MLP neurons of a small language model. Each row is named by its layer, matrix (down: output weights) and neuron, and shows model dimensions 208-335. Each number is 500 + 40 x the weight over its row's rms, rounded and kept within 0 to 999. Numbers have three digits each. A neuron's up and down rows have the sign that makes its largest values positive.
After each neuron's rows, "raises" lists the tokens whose logits its output raises most directly, leaving later layers aside.

L9.down858:566489492555586537573552449443481441472530496502525546477521459481522502514478511476470532545459485557501450498502487509535433431529528546548480458461542540521562475468486437503566424455454476474521487415469530493497524534426491524534486591538505537554496446521577506422567483499518535522447531532483464548455503467499439501510490470526429508542519570540476542477448529490471492539442
raises: "y", "ies", "ys", "duct", "ym"

L7.down892:505533519466504484515535534547538552499535532555479545435487448482544485487503562458470464533527526536413540532556500476433551476522521488483566473616601481448567476581455574515531551480497490477448481549491550526453464479547553561497489466534475435458568446529425502428431528567510489424463502515548480551531480482416469486441508515499509492555513555464471464501492527485517497446488
raises: "-", ",", " (", " and", "er"

L9.down693:564435490446541521484481482501547528452518524524522548450472499470528582506468521451537576474548563498440481511520511506425561476460520477626473410547545483473490556511507451447534535476558556492484486499520497423449504459466533506489530538492588494445479475488496514508469456520577521415583517467510516474463508449505520460455462494498497431556479461527529477510453461469457557449395
raises: "sen", "son", "ss", "sson", "kins"

L9.down97:446476509542484599459494444501483517450527499480503589491476442539514585542532466494481537527462500542507408569499419491512513533469546550524476513506488540509436504601516524583500468521520471486489497541571481522522483553429479535570501543520572506534462415458511527530516497474503499498486565507527429510515498457496489489528495505530489512529549460536523490494549421552400565525553
raises: "an", "ani", "ans", "lands", "head"

L9.down995:518527400538486511509517540440447548464506554478442549491489502503466550434482531506469489487501483491562514502471480475464442474515515455532463533519489503508410444494541447530463533495525573413572524495393519522387464537514492502597545489532505591528432455503497461515442516536557458488579463491465500477442538470512531533508463477519462467495496496524500524416513403523566481459522
raises: " \"", " “", " '", " Kong", "ake"

L7.down770:493509523488466528526533512522460449473474449508508428572513508501593523513530526502504503492515511530474576527569469491522464477492542556468436566477552547416556530573446477493508510456547494500536515533489458450524503491534524426461485466464462520532493541506483499448441511470482515480472518503456485509469517516477477556492531478471490556496488548494532571448464548416566542536567
raises: "ty", "top", "ten", "iny", "to"

L6.down384:528488542527478543547501450504463504484485489513467530535534474532452507487415491488457522433474470435455539478407463478449548472536429457531528507492504469549469496504501465538455510563474546427416520505532504506559491492494551524448452559493478505554498440547486521508507491532529443546511508499500415447477448454485554500517521489494531504502495505502529432491456495456531519524458
raises: "le", "lam", "les", "lem", "li"

L8.down346:461502553503461542441529506449504516488519509498486524451515552512477533496475496523476460472424517471545533432508463523516515509549511536398505475542508547563472523486492493514536530512419533479500524548484516531473519530556488569563551494505521542560492473484486464558525491448519525426490496532483459470533502523547474454481492497480482446514486513522537569544463467562519443492479
raises: "s", "ages", "ays", "sburg", "aries"

L6.down127:499487519481535427484513427487443515414527541523515481541439516492435501485535529525504490479488495468554418570473457503470442466511535511520515535477485465408461424514602547515518510556490478514410463453457505545570544463522537519481529472507470493487511536464507487506456532540535526489495560533457489475506505461507537468490532470518495462588471508582517464497552558567459566545583
raises: "ese", "ian", "n", "an", "ans"

L9.down183:524439470561493510527439480526479503463508552520463444422541401522551608533516513495504460508454503475472497447507427514511517557571468501484446481515531406521537510508449464499496523501462546523447554487461540505493442516513501564510468543540534620487508562518470421465497515484524625481522538501500477485525504540502426478450493493475513439469465545534527510542462465590564482488530
raises: " cases", "ays", " programs", "ages", " houses"

L9.down385:518512618484470444554521545550589505435521510444477494498497466451533504429522522481533484584503519434529471514579465511476467576548524470551513463469515521513383535555500437542500513498457468468425563521519568501494451559462562521465486428508529483454528539511503530526494545556545544556566517563486534551517513535428523537484532562524482522476498478485537489456493536463493479437491
raises: " it", " this", " her", " these", " between"

L8.down176:513502494468498427594523465495506518509546492478503484534506547495490417513572520541510621507503510529524552521396500474500497555444441541589559531484512519494459503515533519492540469493437559480503442388533510455528461491517492458454570443423542432458507457547478483541492484543450428479549487535429520512466484492516517481502518505482568547487505492503524528528495504487517511538436
raises: "sburg", "um", "ril", "ming", "med"

L7.down158:462539395512523495482499489482536528536551494444460519446431475443512493510497579513490524510496535516415527494492452495443499533593510452474546483542582472510551480506560530448508517479502480494448524484470514490431460484527471501497543482512436478539546492481500529497514456546487463557572549546543481589518472585476493426438458553516512482491519533536443502550502465473494531503515
raises: ".", ",", " and", "t", " |"

L2.down755:446505449472575522496547490496479472492474503524540514509473493466533523509541479489528488456580515507537499533481523473485533511435464546497553525462499525477448461522496532534588473503439487499576465483515420492531495455517591515557538489559485523474511560392512575481514565485494486494501474564538532554506522549517517485498490569467517506462481438546486494468461427531534486577489
raises: " Athletic", " tournament", " NCAA", " qualifying", " league"

L4.down275:500577489512525527496480462519601509506541539494467503530463528520514472479474534531500537478567462538484507533497510517486551506542544587494451483473505536505538478544551499525508567462482513493447502497450483419436515524487595491539561537527526534467514526487495528517476501534405509406575550568511531609519513503464482413512550484399542509436549532550436523488485468502495473495496
raises: "e", "elli", "en", "ise", "ean"

L8.down913:564472480433506523482494469466480532566611506498546458420496477540537514520510469427563543514473511537529510531461492532466523519492456504542493470427518508440504528460439491540490542517563503499424542468510520491501488501503469502425532474449523456545512531485453479461515467517490421460487482521413507414455504520509498511519474515521546580550498515543505541481506482566414579515482
raises: "ments", "ment", "d", "ces", "eda"

L2.down161:525457506473521501549483443527455501515487450509448555538493423432489539519508466510428534465496531491457506473483541511559557494463478560447481538523473425549529518543541425395485533557466505483432515512514475529572577408457502454496510486501532508468426545510448444504451525534487437433479537527441542553487510468520463421473564516512387469517539513462529586415504458497460472521499
raises: "rad", "round", "ada", "ado", "as"

L6.down228:562475544460502392476418530483476483449543392495570555573470501521487500495471529490521510498483484498556540427451526513445450456494490465523497496513433466493480504485491545509540497472504529486446572538522475519466450450485475511465551445449531489492450472497466472420479445461470507541433527468493463510371568472631477489452478551454581493374555494447489459474435539510440527461489
raises: "fully", " its", " him", " their", "ously"

L8.down427:492429487508487556574565470523394531558570522471501501505561511544447485474486514474518496534569499473468478479508530487539523540454438473492523498490493501555501435500444514559542450465474537566491553521472495463460465496461529525474473505500476537569489468450447538476475556466496503546454509464506532505416457441538441576452550502489498517554531567506579454470495475475455452527454
raises: "uts", "ies", "y", "ates", "ations"

L6.down255:495502495533503479545472521530474503440475430439434503600498477423518482495532504481450576475518464449430510438460516423546531461527445481513469463499563488488490523522450480537501415571520532504527502524439572516510499534575543521456469496418427493483475562475476526542535472441531437489467466489443581507566473550450453574469509545432489550501514546425457466513537446535504519570521
raises: " September", " November", " October", " July", " December"

L9.down824:543489549440550517476515460506458512511397509513512522509469482546576517528487529442431515522483495512518503484566545456503472540477484478521440473531591468518519477520574533542422449379479547490507521466472508486562512457523546517517512473550417499473533540448558524459456404473565536486500551427515523533469483532553507483456506433514517558529560512588463459462568500424549537411547
raises: "ier", "hes", "tle", "ts", "t"

L2.down495:470395560489527455544444523481439510459506502541542466517501560550518421614519516502542474493603445473490481484544504443505530562464506503430521488493486545503464480451475458492530488525455533441556494489484506490549488430494470538559491474423528480485583561552519517540500472453537485501470534520521523526445526538536534506418482460566452486478492523542511506511480524413505451488473
raises: "cing", "ith", "ult", "med", "ming"

L9.down180:518475487531515469472476557460393501426454513546486502432515468480429445548488532509460573481520521504440570582488509452520545471530525474497554497524527517607522473487523460487523475497576505469446514536589442570485526488472526525449487518521518572485578472497454491465484464515515562505428468410449512493518471506530468495467530529486446518532576402519488501552499540564517476542465
raises: "est", "er", "ly", "lies", "line"

L6.down359:438403565485443550419477484463488492503450440546470538520596519481468514531508492489515506535471533481517507574565508458502470503503514531539435429526548494538503431502497438466595494509445494533479474526487522447503469510531499506526546458555488476536487451427488472456505524423530473519530532536522517515545449484504496499492464427598580460528497483522612529493467504483496544510426
raises: "s", "sburg", "ss", "sm", "sen"

L8.down91:552522513496528443499529437479492527471483493474506391445521542500472570473491508511458485514520550524518447484547581520565500484465517507500563527451514544452515479507471499483445529495464512488457477569600559504522579473485485531528445499385523469512492490523439464434526508497495478533559524495506521570488491462433510512486481461510547485469518526540512518447472469497493555471481
raises: "ion", "ions", "ment", "ments", "ione"

L9.down582:503542562497510501447575548446454435534452500515562531523541493516478463495482450475458483505495500596537429539537489526557463472426503561468502392492403478536529419477469503496551494451492485503513467544455525453447498523521602517478452488504533452482473489503520530524575506450544520499462466470460533518484486467503518503488510481492466500506430496505494513497534502504429523509466
raises: "king", "ing", "iling", "iled", "ile"

L9.down903:501533475520542491511559500495483474519468460521511480516506450516474506493516480453472492528499467436541518479469580552423480515440546529518488425522386502511444502503544553536459508479529599551539385529533519487470502493456553464512484420493491575498476452478412502471465502564470546511577554490471567531539507537488503582514496517451593520499419588502530511514455531503562572560497
raises: " II", " III", " I", " IV", " Two"

L8.down484:482520504492510520498467563532503574526540429514481533424457448503494499483537432464489483580513428409514519475463538474534522486454506474489558513435538564540540507446537430502468467533470577499553486548520549576496490502465515383472514521428531474466538492508493516503508545492507509528544485545493528504488505528509488519495505510479452590522549528545459482524484544491484473442493
raises: "uli", "m", "ms", "fare", "ult"

L8.down519:544527415486562417485462518460520547467498548519509487511504474514452483498572508502472491499503483457472555551499491543548473452419504508541535558487442548505532516620510504476598516517482483476501509422552577511495545480613479501443481555538465506456565499526521437445480464492433468505547457473448528531511445578475501445514492464518550478443535435473495553531519513519513499529523
raises: "um", "fic", "ties", "ore", "gin"

L9.down350:449450484476534474548509482574497510453566499516472476429434454454512532427509547517541567461467525554567512594507448451551504526519521463525532541517470483560509492484492541497551574503481522494459478432536443521498543479564477360488572511454544529433538580460558485544529515539455497459506518506504493509502525487536510554469490425519369426567430529495494437529505467492528457461487
raises: "'", "’", " state", " State", "via"

L2.down675:456485418531511581504526451464497497446545502520517473522490516461499500496511448505537454490540503545493491556504485478533532471444492499483525440467489565458524455466467500429547544407530473466486480499521511535537480437467530490541537499538522485541502534422494548552538524442503506482526476495523505469500556544468536537531548555503561481489461496536530500503494445450477514553501
raises: " league", " NCAA", " coach", " Baseball", " teams"

L8.down13:525473527569577606530534439470481499522547643475532478470520477488494399594512513483506544519565532496450493506482527445472526496512455487511539562518561511474469477556472475459532524482479546458463490535482472525542507568525579467474494531511515528472503528509489518536514565492461473511470564451566499546502479515548501520438473457471546513543478462536528530584509454531511547585499
raises: " are", " were", " was", " is", " must"

L6.down311:494556493484434528521430465544529480539475572518462439528488466581500462496496486453522407531504431474508446490444436507440512511552500513505511514537503435458534534476459608494533574536567548501512531531525533547533533549521519485551508565482502463542493492460507501511523495515514549478448486476598495578462617464434519518506499463496453520559540491544542518503487504449436525482571
raises: "ible", "ibi", "ib", "ant", "abi"

L7.down907:573506469472491529488504468555509441490574552497573485508537507485547499502488480470522486526491423495424560487516521431437518490473470528553503484504536433544526492527491534451523489591522518510517488478461522450506417528512447502544504496482478408515563424514490490481533462513448563522556480510367520497432452484526488486547500541483514535478489514460534519501501492477442537522565
raises: "ation", "ee", "lis", "ager", "cy"

L8.down819:523450487497527470537453514513490549507470482528486516513555525518546543596538534567430516520532484462480488513452543502444573492447434374504510440488515447532528504480457531487524559533451500529510542449544519500495490542459503427559483549429482483512499484521549500458512485519572539522487480542490497532440514546496482508547460543489506517545492519521542538503469541575537487502461
raises: "fall", "ury", "ene", "uri", "row"

L2.down255:514528446496522460555505488546547514564492509504473467495573537477522512462531482410491510579526514520555507486488512476485538538546554468518547525488528556474509424527417563557583541522502552505507474506529553510498485545505500509546461526527550448501499515601509565491471501500544429445474556531488492561566520522535503462545443586565574475457550510546517486558463429522521474531473
raises: "ment", "ments", "gan", "ous", "rif"

L6.down738:547522469492517467457440499517500540573453453422484466528576539401443424517526509467407404491514524496473454535493483534531472521555487505568433522517457501547533515457533525529504533504546503453529440568480530444494519541455524573465448481437544550549449438556534517493443466534489519521461502563482513539469487556507433522422552548447522487481473513549604538480513495480493635555493
raises: "wer", "aker", "mar", "day", "w"

L9.down389:504530474496537515477463435492452496518503510459485505532452536414488425462431412480501493507580533516526583491560484422496504563495499501568474479447487473590506524503533495473539522530515463512514540458464503571529474553517531478517485491555475481520415459530593484463467505496538491526517462532510469452492489471512455538524513509561523459479491515551516471508428475505532467530541
raises: ":", " “", " \"", " English", " written"

L6.down785:478526548501453441555480491476429560390437541469459505424509471454478435554450466567442512591486502506461461549536553466481525436501543458514511544548471521480460488528524499542494534506487508513474509485507450539502496463561529578530432479537515482561545502519500494465504421513540535476462502479463496484496521573523578506482488564480570500544562468534524537597558469511584422502450
raises: "ly", "ness", "ened", " as", "er"

L9.down810:442559557458483473503463523482538467503474591493546496545454522565509503511526529545558505461564525490517543493462504576533548488482441466556522494488448428534502512444459506492517483489444569552427548526436554472511512493517474473463517449633485507503531469509459509527519513548498493443544538477479558570525495487552489469537491544444523498618516491497537516535455534487553505538447
raises: "iling", "ited", "re", "ils", "il"

L4.down737:545497526425553474474503475461480512519582545469499547481450504445542513559536500432544557486520455491517563523490482465504481454516503456516493508445468488522565465555509444507479433487474548459430476574559513517518521500480523526489471445527460564544493551441514540500516478485430393527507395526417535466535425486416476513480565509476498572532512534467490504493487484527428480575488
raises: "ments", "ized", "etic", "ised", "ific"

L9.down326:433463514501557581561575537536514484485455451527499490449551469466490505536515438530534455515490474567494498544472477543521493512438517522514465462489431471476470435368543528455491490405463435495488530467541522487531465516536452521488546484476517472480445493466537557412501557546506499511450531546415507459489530507503529536481472476548504463469453497518473490518524547520498583509455
raises: "ing", "iling", "ings", "ping", "′"

L9.down505:551547497520493500497447434524560487478474482508523434505482450589502473487477465530492464488439549498508494463521519537468495474456503498551479492478468496440467496516553445547571472516477453441510511537569537497464537460481453494461522464534524513558514622418499476435545494479419439503487480510459508516538548472478463526581507446472486471532490465490481471549505563537514534475515
raises: "ib", "iff", "ev", "ates", "oa"

L6.down84:546541505477521445492477461527460519527462402500519501469506429513466489447491540426468454464486505479522491581540497530474594454488488440490522491461515483518539488459514514496490457515477512483532439533489500453504504475481571548499490478502454502522493408469471449490518517499475494503452527467431561482464460455476527490471511513551503534518461519548486536468549473428543511554524
raises: "no", "te", "teen", "ined", "to"

L9.down1005:515451506515486489502489500554469521468549475517494534465508506437519529512548505473573527578530529440555460525501478507502493553476538438503502554502536519503451451406576530494450521555480493437450487432581475457517418503524454500504537586486523490459532535504532541482485534567467528429562511476522518526543510520585517503524550472451502437406523467502411449455449556524523529500476
raises: "'", "’", " Australia", "lie", "ban"

L9.down934:505456548520549410489487527452529559446484444503512542497564476469495500468373447463492490503492542546492536475461544553484447512481429522534498505551445488539519459519548563465534482450519491467430526516536534547482459454420489473511436523483483563492482468477475443429518541457496487580510453517516480481490529485581410580468517557482547519470494557477531476439468475532462460522520
raises: " them", " him", " its", " the", " their"

L2.down948:525542459536527405546475511555499470494401454563443505531513471407549458459490521511470502463517494497468448459493494537475499478537542498542457500534521490447488578461543531458519477514491421485412528541488415487487518480493513528562504452500488478519505492549504493487477491479442516466502554488459487416488492512503551457522449553446470478525479528565475533520428448497495558436481
raises: "si", "se", "itz", "rator", "ith"

L6.down207:499492504523503485447507561486444451566482517503444552388457424463472511550564499469515517504498502508484510430543573495521511474469461512506555502480549544556445532552506476549516406507508553518445538468428493502485501539527470462490491481505487463475494486485393490496459459477485492514495476508466503527481585538513468451527530511544530567489490447488481455440475481452484454519438
raises: " Islands", "en", "ening", "bo", "go"

L8.down586:517514477458516530492469487456481568476499495490500565499503477542452532464468548489533408501488492464458411518443461525427488498498516440565455448409319501456494445519559492504488516478493555443424495482482572553472516478492396545517482491501534518457489492541452493438549517534582507494425516551468489537504522495503490517457516452528473453427451519519516530575546471485586611544530
raises: "side", "set", "mi", "mo", "rica"

L9.down30:457422538536466464488490486517499463472526464537446604506555495503535410509469480435479563551528538508541471454471471496457521470454522511484565535459470471558523496495488525564511526537519426471465516537586453529477515500492501492481499428531411606566449516543476447505491478560472534472498462482484478492392498568546505543532516524456508471489546448506485438478541529435504565464380
raises: "ly", "ying", "ness", "ally", " nature"

L9.down419:447432481460453537503470490523502527392569549426483454524433418504546515482470497473481500524525444446523522507457564519493484477472506476553538472496494509455478530500483495503566607517453491520480364527495502542482495477436480471458484445549516544509498518568452422528502470479476465528507554547496489495484524460443548473583488540457475584523519488502456523547544559530517495495535
raises: " and", " or", " however", " respectively", " including"

L9.down262:504474496551513538469536513482509505484461522532483467445508465427465444494454531553496463478425519452579522509467517568536420443427475509564464474461517575511545530530590451541490512588461529515539503525572544522511415451506576456469521466491463403519565520516491455484482527452465545550481456453473561449520485481411538463500476480428445460534506531467503543524502575476454460466471
raises: "ming", "fall", "ult", "ulu", "m"

L8.down679:524516548499378466418480459468419447541516443445512484464532476518532473482566476572491505541505550498571478514465481529538481507580540451482526467482517420530486550483506517430535516518467547491520521540494460549493493425496523489480485516533418489497527505467501535540508478411506515463592538512545427468559536564475510583526449520555441496489528518481421517450485499413464587529508
raises: "ia", "mouth", "ians", "ctic", "ian"

L7.down445:524450554444545464526463487481518505474542447551488527563520506538503506434488488537513562527498498495544558448512536538473483520421509531492515533485466455525510514507498454514557525472538497428509532476535502486521468520428474549439457473460522486508571483452534513469554587486444443547458489487460347474541441507466506528439554488459555424452475529484555529489517404578455519455492
raises: "ises", "ise", "ically", "iate", "ize"

L4.down406:547536509519439502499544529440576458461492526528484509497473533439409523471526542419446524474495499396482443544531475573485548446434501464518415561496440533480543430539535507510510425519506468544448438534489464506503444476529473510523441493550427503595563585517472508429537553403482496558490498495447482547417450492489485476486494452543526468538471520580437480523457547576540501483547
raises: " 2020", " 2023", " 2017", " 2019", " 2008"

L7.down349:475516503521545492515504505504431555553455434604444530518456546496526524553504550537444495559504476550534529447476510522492539445469566528540509490532539496509432514533445490500547419524524541476448488514545484539489502500514507503530467502413508425551532551530525522488526540461549548515459565518514533522549535515492480547492497506462489505493547510516445467574486515475492468444535
raises: " Lake", " north", " southwest", " northeast", " District"

L8.down62:589419433433518474534536426519383384514542507432550530419500490496501532564528458465535567524517506506526479489548530461508514496484510531506518555484495499479430450503538493396414529535478486478440510496503490498460451620493497510472479519520544494521483534500532566480520473485495476536533495476460510556455497464435517488524515450526509533528456552517501503511573539531476472451499
raises: "hip", "’", "'", "ship", "ial"

L7.down1014:528470535468541517543519448465510487468528450541552422461509508539563447490481494505474527533516500469524486519545501533518509443441496564540508460471494577590525505433509460551470561477507479423484541468440481594366466511490409500543428516445521496524513458457448518523440490523514501503538531512466454511497481545450536569449468561493554497437535466548506518493506495495507475557461
raises: "ments", "ment", "ame", "ays", "ake"

L9.down294:520517579488460499391491516482518487513479480481483526511563526499519530532478512493502503489469590530457536528542489525486512522482544599525487450584506514510527479498515446535502465545510567498456461501484495504479508461506480437508463469542501543512477477505499533473459493427524521551484474544468546561546444530556464487464439481540542468540518468448549433465431510481462581549518
raises: "s", "ss", "sy", "sp", "sen"

L8.down440:530536432467468558523491452520477560487516569497443467461489515509486511467458569480496570539526479555473505536555466470543497475506480496496521450510522529527515499477490460568483549551456492542492429558492455528483514470462599443443542483455545559511421491496548499465481396468452483553507483523573546522487481490475574446575504512524532545531514502504431520492459484496449520502500
raises: " guitar", " solo", " Music", " music", " session"

L8.down886:527488437515534521536546430524439495540535502513487513455517511512478509481441506526549568476520465564502586481464492522438493488469492454524493479577513529492500472472558485511575479479507485489452474529521525503520495567506474509477417580469492502412493457446488556502462474514541571592406445562496464435466568507576482541452487491444504509448518583521530513521510551520522527429482
raises: "hing", "hed", "ices", "hi", "ice"

L6.down777:464432503532476404514521585453435541532572522499518568469511444536505474507482503515424597474523483474464467528444550473499552531456496455525518505446460482505422507487498491574464555508520518470550527523527488467516539553540581530495496474554532488577574482513496528571471486620472577487507527480484507539455474510507467470471583446473591474540534461469498512500478464500510470486453
raises: "le", "les", "r", "ler", "led"

L9.down987:387486514468538473442561480531532502501550443483448530492491412527547520473490449455508548510489433492596471477535501521535458503509514461513506473482418513537567479483526529551405567471585404467467508473573514518473507580488467441556525503464519479562514449549544454492534467474512507462503442495505495536479480551476485534509554454532567522507547504468468540485484513464508511562443
raises: "d", "iment", " into", "ict", "able"